From a checkpoint of a small transformer trained on Wikipedia.
Size: width 192, 6 heads of 32 (1 for keys and values), MLP 768 SiLU, vocabulary 16384, 10.1M parameters.
Architecture: rotary positions, no biases in attention or MLP, untied embeddings, normalized queries and keys.
Training: a variant of Adam for these matrices, 544M tokens, 2475 steps.
MLP neurons of a small language model. Each row is named by its layer, matrix (down: output weights) and neuron, and shows model dimensions 16-111. Each number is 500 + 40 x the weight over its row's rms, rounded and kept within 0 to 999. Numbers have three digits each.
After each neuron's rows, "fires before" lists the tokens most often just after its 100 highest values on Wikipedia text that the model never trained on.

L7.down251:532518536508506467497469475506498435560552577435470567525468481499520541553561514469616526491477535562518531545477553514435534484561473477514501619513499532534525480467489512517525484477472485464484434503518492541498487499508537510498554546453501558526529527448538475425508624480460527496
fires before: " ", " was"

L4.down383:471498463481550502487553430550641472501507502584470477496592530521559454517487507458465475476486434511481558567528480498478562519510486508511535510529511440536478470541499537527501480435601544548428475515483474543469467469529435516592506465556455477417476528411563509452396510521451515571
fires before: "\n", " \"", " ", "ologist"

L7.down76:527541515479565558495471516535472497514446509430461547472500480435486491469487508461434533475462519591486510443573502490500468451524475454479550458461500557481492537496492515501473457446484447483500478485502531503458463547460507515550545483467466531572526484487576558460528421503543517507
fires before: "1", "2", "0", "9", "un"

L4.down235:475555515489517501484483511573482569502507568536569536545536503464505488471434500519452481522512493434576538524481410452448503479525544478529527524512519452493540528533489586402504525548518433521505550509456471471501496463495467463536480457514461462441415512551524581479495531455519489526
fires before: " |", " (", ":", ",", " in"

L4.down343:557553473466504571552452541539383543493501554388496474484497481496463496507532452582561542529540553514440453529494485510451474486443504490553494538599521565500515443531543540550503516517481443510462506508431446534482494513432512499448467509518555522500493474541478505544512531466553500477
fires before: "1", "2", "0", "8", "o"

L7.down100:544560529532500491520506584518660561514491467519505574572439471577549541518534459506484454559472495465495508455520553430518507520472548451499499516448559540548502448498539424489434435566467553542518492552477486433517441434543544476458504430566520453466480543497489500526522587512498480509
fires before: " ", "-"

L2.down186:516427533470486481491555607488330512535512498469453483490502503519499562515601577523479454529532509463461515498467502538496530513532503600547533433543562541538452469515439430573536450469491476509564506469516506553555515485522475550505501410556551497524458562490469506432537426543532517487
fires before: "s", " On"

L4.down607:490497469527455498481538517465491517519517516544506500528474595469492505549475470389543539470520468509523436474427587417446543461465508509525555470536531490550557517510494593514546554536472468491437428505496469423499536455506493485455466433474470533503419514520491448493519485576544461476
fires before: " |", "ve", "s", "ody"

L7.down371:494474511513497535467520548506432527592505483453447454513513504506448519519464510506485504505467454596478583474503510480489498554521474467491540542472449462509534535422504436589488562424466434486536536515477504430460506525446500573523556458524507435524415489512496580536491475568482500461
fires before: "9", "8", "0", "7"

L4.down105:531441468529551540503540508480481566515521596522475437481519534451551467442554508455530477540486518407535456488519554483497528551506577530475487442579434475442526458533483496426522481523544502488587414525481499516505488501440518518481541478504471458564463446510448435462556519513519512522
fires before: " |", ":", "2", " (", "3", "9"

L7.down626:497559506459521472519524508504514449484500475491525484482544517524489534433478514502533497517482451487512478455503569501498518494432556503564585498566581519542581523483501564491560578536519508561522552552549490506515534530532524480511530506566524544580509477465519445457486520554507457456
fires before: " |", "%", "0"

L2.down106:472510501562543472580508423551737451421541495607545479562492511470503495516481453462486553524495473489573498540473547441539511517508551488451483502500515485530521502534536539519485498542459415488459518510475498504521503527419517568493490475504490480443518511503510533463475485463535480452
fires before: "\n", " the"

L4.down582:580536484473545431482526471548453613442541448470547562564553487436508571491514493492466518510497479510449477536497499529510483525457525486470471515491494480444423514547451548507504444477555409512439594512476479492418506516519498526521489507515517534484492470513544464451450498550533506620
fires before: "0", "1", "2", " |"

L7.down275:436491460568517480595541521396482472543493511491470455491520461558471523397502509520453471496413551512473568461479484475484554527495496506411479587569503518530504544486552472485506478465498445531467473515483424470490515539548492535505522537473542533485395532534532450513490561552530438441
fires before: "2", "1", "3", "5", "6"

L7.down170:479491471618509470519500514486387508524490542454500479482473479506447490439519439501459495429515494501520524476498494506512564440563467472494544492576451547476473481516501498513485472469536520570440567432465540477530563557490521461503524525503526589481491512520467498493579514548542524508
fires before: "\n", "s"

L7.down707:451538436434536547480522568432544518535479514442537501415444485530456545510498511525482471517485438500542545427497553539424407480509501487484494526518460439514506533540472572531454498427546388540465507461530524472502448474477509472523518504511454480466482444492480528485544502553498517436
fires before: ",", "\n"

L2.down464:543539555460487497532502505533431614494483435423450481472524456528464484446501479410466521458489509551519499497440476465464555499480539494494392466478432628492486514541526474459526500493427542544505503496482450469456543533515525494482517507588535517550552543461525510487501462459499510407
fires before: "s", "ve"

L4.down618:536492528492489463504543534436594481413480508478530490516530511507477554460540496442602522448451546508519504461489520529516454515512529528435544479479407544527500552434459517541568503542505523566458471423503489509448484528519536502423472408467527509567528525415389470476513536467522504521
fires before: "0", "1", "2", " of"

L4.down352:516552556584536414465481395532616449526504464472435473484550428465453529513525499543463479542490475570465505502483487418508557463514543554503488516517514496522489502536484548474495504482426566486498517496586513441508501469427483489498595548479496488467545545558507507492478481543506492433
fires before: " was", " is", " had", " has", " also"

L2.down335:502475474512498523518525420509106348518496493397522498526524512463509461543493487451477485508470524497571513499504527476504503506510523520483472466506527485515512414490483593466533496471502480529511497511485523559545529510506520510536479490485516487512487471507470469491479470526492493524
fires before: "s"

L4.down11:528545508470514453515480494396449509455539520536483512509516496564467514549577596587523477457440519521398551564561510514515446508519550506479492437527541552491425496483480525498451513424503571494542527496517521540469470534498502534504508522547507554496448503491457403500538450525529481447
fires before: "0", "8"

L4.down548:492484589504506544495506485413336504533483522449440485468437489479466472456568514518465445554565403611485511501488559496533489523526450481561494503573534490461461520523523490496481492496498463478573532482520485443559537492525534484449473534508535528487526538550523466563538515460465511484
fires before: " |", " (", "7", " of", "1", " "

L2.down619:517543525449430477522465463485519485531499476389514493542458480521498528549494520488507483490496467492476442521424553533518505478513524443517527479556480590488494535583526543493520512485446531551526546473509455542407528448534444466489515532591498503494514458419583473434554411494537492510
fires before: "s"

L2.down193:552498523509528467564504528606692522469540437510477453530556450505463560499532494480415530482552449430519467497501503529519583507477566505503505538557478556535487494550524537535528491549464472586469469538472496530453553551523552458510500445539513407522512507470523507476465510490464513471
fires before: "\n", " the", "ve", " as", " a"

L7.down622:490526505446494582494508524544573583462380506491449484498409449449515486517496564474471519509516500545482477493497465515506515513527457430503501515382485585489448521534518497452461486403516458461538488563427488451532493584464477529513542499532493515527540526481507552506478537488503510531
fires before: ",", "1", "2", "–", ")"

L2.down23:493497463435460536538498572517438554547472450476411458473534577519453472565471526542447511527574500474619469489569529512427517516490484469535567561546497550495462460530537492527565507523482557560524512473479451613484528458558487488514514504555523454527433450443522501484555469495500513504
fires before: " |", " of", " had", " were"

L2.down14:516516532531567444535530418545648401463481509566514526536497414459450504527472502480459529540488467590597486500483505461516544519527523533475403487467527501541542560498484526498470526599525406471492548529497502439523529551465533495465511449497516446444532510561514496536455544428540480498
fires before: " the", "\n", " |"

L2.down44:507502525490518494528493601435189622529528491461459460477460510515510519521534511524526488470480506511511467483515593500467514492526495538493502449555488546517514482506478541484533487448428502535549469502473493550451494394526450460480546475528497511532511558472574440462531477498538473489
fires before: "s", "=="

L4.down109:521522546532554434564528474475508518447507474436512539444532404575548527480470490550507542488553554503465493405518497563584528520521539499520496520427528522531489477440503513555466520520461469484516535508529514545497518535507517467504457558511537519432573542496466524476498517436494531530
fires before: "7", "9", "8", "6"

L2.down736:467485481559559513491466494463254451419509527446543470502549481491497458508471492474496511464488501508557555507475507529502578448470544442480492520545546510500495457510510496475504487425493485465516536544504436499503541523447589410545474458539559588554563447543530493503462536525438481506
fires before: " the", " of", " them", " these"

L7.down484:435480467463511501472553428515458535449533487475538469460518387521514576482494480452472547472517519514514498457498478517472465491513443469487485476512457520458471500556533502483475495523481500478406483447522608535506464448519512488482475500505470538486530528454525567548530459581555419428
fires before: "9", "==", " ==", "1", "8"

L7.down278:491515487467490535538568438462286495510521576416538498505465427444484478452525511547435490570509475489548505517524445508518516489469496464502587499620455478505514563490472520510530491493489480505484505575442562587490486565488464484523484490476505529487500481465517558514522455522464538531
fires before: "9", "8", "7", "2", "3"

L7.down87:464474565538518482465423555470595491460447501507519489443498524527464449515501459522566509521590485575542416544451520504525480489536472515537545487508538497486520478493442550454615520503495417567469429551588489486506482583448508511516549536464484520600488482513486509478591477496551463463
fires before: "\n", "=="

L2.down291:432456577496533431472513518395372433499492452532553467498503454599521533519570477534512542530545505478537524475583520481500477514490516482395483479570487469532497499488569487484488529554514480439438465509474460538495534532544562465461473506483515528526481477451434564514436524597495484456
fires before: " |", "%", "2", "1", "8"

L7.down40:514533517468514517438474582513521515522475552433405508454475477509469499466512485428638544452472453544612469508530520515490504509500481471472548512485481472543483536429503504575494495568485520496477484442439437487474543468494461473468533539417462490445541436499485539488405487467503500548
fires before: " |", ".", "/"

L4.down79:535470489492524432511529527433463515535554499545468495534569537542542467573615496576548543545518526493504513567549502519385533540480533478497526451552437493525460558514420482495491496454503515503475517526491443580536485595504528558499503433557488558552470490497455424470509509549506553595
fires before: "0", "–", ";", "1", " |", ","

L7.down17:514542468437481493559469440524400493517516461476484518488538545440513495432510542481553628553527505449464511467473507472516520518538477466521460494618510509499512535503522508518476514450552507506553522503461469431564553527451487450507606453541555410529546509545476448497489538531469505522
fires before: ",", ".", " (", " in", " and"

L7.down110:516493534462439515517493451506639526482535498513452515579491450507543535521463506483487511555520464478508494511533554492504431550520553428560449560545469445493523508554419576559496494564568528513477498579458536462461478502489512521485515572445585517524437436475449519532493486536516465521
fires before: " |", " by", " a", " "

L2.down652:489471565495484504525430560423482412532490515483483605515510456571496504490616528504469457531516461481498493509489558447531522502501494488533487536543489517509494545473515479494460474533542463441465510496519499462484488491570552499541507516486502517518501482467519487506542596482539539494
fires before: "\n", " The", " He", " |", " In", " It"

L7.down98:451584521421431534557517436461523489464537564507534516493460485461403513478374501461456507526456480487569532522520449499550534519462483507432492499578526484547486484539547471463590460470497490500527394560468488522515457518537475535458539531539514501570568503521491429488424521546510458500
fires before: " |", "9", "0", "2"

L4.down720:500455481529540559546460506501460624529548529538503558566491515480486441507514574533536499453526488523537532489537487468499516457524413525485508471468597473509444498509497469499450412498464523531539470502476430502536404453558493400459438522524502547510570507494513472542497463518485535533
fires before: "1", "3", "4", "2", " |", "5"

L4.down687:521508520459510520524503461461446448551500399474544483555470402482561542518484500566466496484512549477513532423503406529489474443479446422487526538546544508531500559501496434540470519513526486480479520547547486551565532502579493461532505548548446470505450514498458546506492558492497541496
fires before: "2", "1"

L4.down219:490481589437500498462509494409417409532471454544490526524490492480521468503471536484518488474475539521485464510458568563512482493516482509514564495485513511521453533529548485492542472528555519466456488488499466485537420507490475447532476465481524468578568463526430568493533596522503546494
fires before: "s"

L2.down134:463497495525535529443496506482255447484478500467563512518503493435523450471527538474480537496478466519491557448497566496491559536468509483441518488498517511475453512495513437533495501455493442491456555528439527499510529582477586412549479495539525536520545498506539503519429489522493472503
fires before: " the", " these"

L2.down638:491451548465524496503519454471159403523542483438488544530513540488503475504508492463506502569515493457482488496528511474484498518516552543447516462523496529469482454497532475553479497472469492515437527468465511538462560538500577422541465487491517498433461517494517523513488499533496557484
fires before: " the", " a", " them", " these", " all"

L7.down451:521418515457453559480428508485446476508510462474499545487466499496438528490483477492501496570511449485534418545488530510538523505485557582494451480559457507506476512444503439433507573530522523518547519548472428549495540503460495520426450563531452521527485578554551472475479554447475534460
fires before: ":", " (", " mi", "\n", " details"

L4.down347:467477477562505494499496459444371458521465549423494494491498499466531520500476436435490508549585490529511460441477538520485492457427523585546539524525547460467516488490537549504498527513418494431489438518525462446527478479425512481529482538482564454520464443527526537562574535497526491463
fires before: "1", "2", "3", "8", "7", "9"

L4.down127:473494502429448514461440494520405409498458456449527523488584482548441550486490463518436530497532520441545554515414467556462486367510461546519482480459505505540539534487431372505511450435495526483556509531509505490504464499505515476496526488444504465444468506556529524533553528485534542483
fires before: "\n", ",", " |", "–", "."

L7.down420:473530507550487507498542545560540625567486550514558506586420424476512450506476540558447465464524487499559529557480515452525521481565499490494494543481540517465511522543432490512498442543455511494435504520593500501557450514553432502473551472562504518526558559465520512495456581610443539516
fires before: " ", "\n"

L7.down389:447525425512553571480472496457417542502534535478557486478509442503506542558492447500509443552465550545557530491510493520513386545483515522468525501563437484500555477518392508508468476510563564489483509531549537508425469481479505513498548493548485532540461555539471485502398476480501553469
fires before: " ", "–", " the"

L7.down719:520442427482516552490493439583625434511530547527494446556523474453430483526533431509518569423504511451536492463457498477544505497529439520517530585503556427491474451518438593514566407533490420487457467598469467487522467477460492520529506466605546508531549509465544482451509490539547502470
fires before: "\n"

L7.down55:485579480413457555501540453499545519426510479622559470449426480528468503468458580477462562512529478443524431488497512490493573468557489535402559487557528559508500528489514514488514534469582502466549536476451449467522521505481510562497503555491435522543539549455508409472486618525491516515
fires before: "\n", " ", " was"

L2.down416:479450481505497495464538437496417594569524539411504433473483604497548479514546570503577520488514480450547551458531489511471504507554486515484585476505566487546534427458479425445556408495518530497505505506525491529516482402525475499499484469508487422546575523497441543469512522480450440523
fires before: "s", " On"

L4.down536:556462538490570510503523463567525548527559512508564518583529505456466508450531534495535455529427437471542491510492501550526521485467514557470489502482500493525485450492514462496486433495516420536465515523515439517548445428508486541442489560514563569486550542458555482513451518481489536569
fires before: " |", ".", "+"

L7.down456:525435551517474481492486441528438530470512521459462480427587521515532534492506512537503573444495519507564521454441519461566495483530438491452453564506487533516483508453509480538501545522515481542577499503480484411470525464529523487466513550473472471525472489534449489568451502478498581452
fires before: "2", "1", "s", "5"

L4.down124:454509533534543424547484504492519483482501486487503464492494469605491556521517545487491443507505523539481578463527458536546468480545525486563537524467500517505472519482554463522464517494524499494428495531496416492548497534496516494500419511525491497382518502530549535502496544483460479512
fires before: "0", "1", "2", " century", "7", "j"

L7.down276:427544568520482553391426500541528505459544448519515479443482508562467479423506470472584577510497531467521582497494482477394558478448508462500433501431448525441531543522507477512458455486422478435537471551512485555492569506548500548466467468465496517523600525545520497517431523499581491552
fires before: "0", "9", "1", "7", "8", "2"

L7.down13:513487545460444531561502548559607457492527465487462525490454505479568526516505428515504478551499513479532461513485524431541497496476484532508480457485562498520575451471498481460489489544468514528511493441523503481498494567512545511516543492490489440547470511547538482476562527423531509529
fires before: "\n", "The"

L4.down509:539494497491510484426506524507550450531525520596452511464453495498535490493480498474543502580493534473583461475521535526498487538467562508418582482580479493565501536530515607471555475579557507502498491523481447504444510534534537522527465475509523566540508478502475486560519509502475515572
fires before: " ", " a"

L7.down530:504527537552474475546489397467552479452484534482413494497538474536504527491417486506463598512529450519509474506499580493548577550525488468561517556455497473490483518440479554402589505513450465464534431529557492476546491565525496505450448557499489513541475499490462474486527511465517442453
fires before: "9", "0", "8", "1", "7"

L7.down239:509478531533473498527494522472703507544550535483480461470486487467488514477454429522453488527474458447355469484460520445494485498511488453484469536505554476504478414505512463473511495562466492523623510466482508495454499560568496472487524482524540492567448469462535519496474527494512490560
fires before: " "

L2.down230:527479514491562454520550462569592429477428493577499495497522427489499521491477518463400529526513430466447413517476498469447552508479528433551462489519510580423480574550567513487470550512491510469460456529454535550524547575452497501460523492529501464489472455531511497534479541506451503514
fires before: " the", "\n", ","

L2.down333:508431494490501517442552480524406487532458482421518436484500509552505544519473506545491494541460474441483474491538526534486501451486472528545532515590500467500498520550517360491533506518473471462497516502472541606477525502489470511491521515535519481503409449507499468475549455515512521578
fires before: "s", "'"

L4.down245:499474450492457575476484548477510474503538488581454506470607531423525489482464533488453538513453455478493466513394474406489538532539455482475505523535530481525548495461429517511540524481463540486558461522517480534518501508548584476440532503478534537502532562518513498481483451482486491480
fires before: "1", "2", "9", "3", "6"

L7.down220:532544557497483477490442504485606468481575550510476533534531440535508501572479470435568513563514575471520530475496508506485561487479476482524474499505533504480435473481463492550503500588522538506498495488510556510563488491577521536459505559517456503507521478567499535505536524478504426483
fires before: " "

L4.down441:483516540453432488486530517490396492466499577475472486560520504517427450478455484479512476480493497464489513455459528533482507546505489455525482396544544493525469452503453490469536489556479420546455473491500434411471499501468537415488416450489486440521503579490472463482539551474498497563
fires before: " the", " its", " their", " his"

L4.down741:450498500498512464590481548438484488472460477510476536478497433500514517494524535582582556495489521508481490484462539539470473569440552462474532525528552563525463583478558579561547485469497514438433517464492554492452468539507554559509493575598535526461444453501496409524535519488457497460
fires before: "0", "1", "2", "3", "4"

L7.down165:504450516492533502496476510440517575561543523535461517525484480442477561452631552528462502493477491477501482568520523496419491527392472526538511496491519495487495581441547478564487528484520363467479500534604489473514471517436561415552513458487550433431471507472512499471571511517533461428
fires before: ",", ".", " and", " in"

L2.down482:532511541493466462474534452492518461526530532459522459519580503494513531570527469487500545526564531444433467539468535524505552559502549540542590502602527483518529483465526458523549482471534472554519528559534469495476458460499480473534468495528493443517454445493515435513516435529564530530
fires before: " |", "s", " votes", " to"

L2.down512:525544487446507481492501477484456482581483471456484476494544416475487477517522559479449495527574520548347442595508542529454537485489522491564442496479523516484513546541507596475496533457529554576521477513503499491505466517521497463470458464566555467523502483483570516495522479504493514497
fires before: "s", "And", "t"

L4.down2:513491492478512524538499502479506625500561516587513594535455495485469437539496551535508487446491512558594484437481535525478493467500516500550519476410525447515443586501506504474442400423424512549464539538521470445477516522534523409486454530492525466463511460484509440497514484477465513523
fires before: "1", "3", "7", "2", "4", "5"

L7.down621:521456527494438462451486512529592540483484485573500447548521560479550477539457536399498532526453502507395511457510492483497559442474481498443494507460551488522515488523583459497468509526503442507526536424462524416522536484488557499500461472554514508513490495510485516500480496481458549412
fires before: " |", "."

L4.down367:533468506476467467542479501459427509445520463507512498558502476480528554527533551583478485510477500438426477518457497480487514522524511454473471463455530491529458511511413531482485509480457473483627548514563536562462552547514511492484530493513513471545447487474500533487597498493533521463
fires before: "|", "2", "1", "9", " "

L4.down59:515537522521498502553499534449454508460521398466459540589496477486488512532447585551470448536558492503519478457489496477505498500436530480553502514427550491524437539546534518482528526514478497436462543544539495472493553476579525460528435492559520493501542513522537516532511542515510539493
fires before: "\n", " were"

L2.down97:525585454467508525556503435501250466520467497401479495502483508438546451487440521508429507523443496559478496460528507475510470527484463507487510473527503475555519547487457496469528537432502488589523561480475527531485483598472519474607488474468426486533473461479443491504497448515495464565
fires before: "1", "0", "2", " "

L7.down94:482528499538568487455431505498568540460514530480453443431477403501541461491538473535588559454517536425470456465514505528438544491560525510450500588467487476452578524413522506465441542468496536466514476475508443548472541432423534486523426509515457521434498469457534487467492416499438560500
fires before: " |", "s", "S", " was"

L4.down472:526450465455531502487483434589514510548504483558518543539539512471505489513480446453452484537595421476574503461468484507458552490442545499486513497411497506486535468541465451498477453415456512454447547501539456464476430468568495490530532504453466506471509432491548558450455551520467569481
fires before: "\n", "=="

L7.down487:484452491484495471511494545510623508470394487497567451542492520491495453464469472463515520426583523556525562497453525521527489453445502457478444517547525399452478535514573576480497488470462434497506464546489424494450443516513456483517538527534523496564485468472503487539475476534547415509
fires before: "0", "9", "th", "2", "1", "7"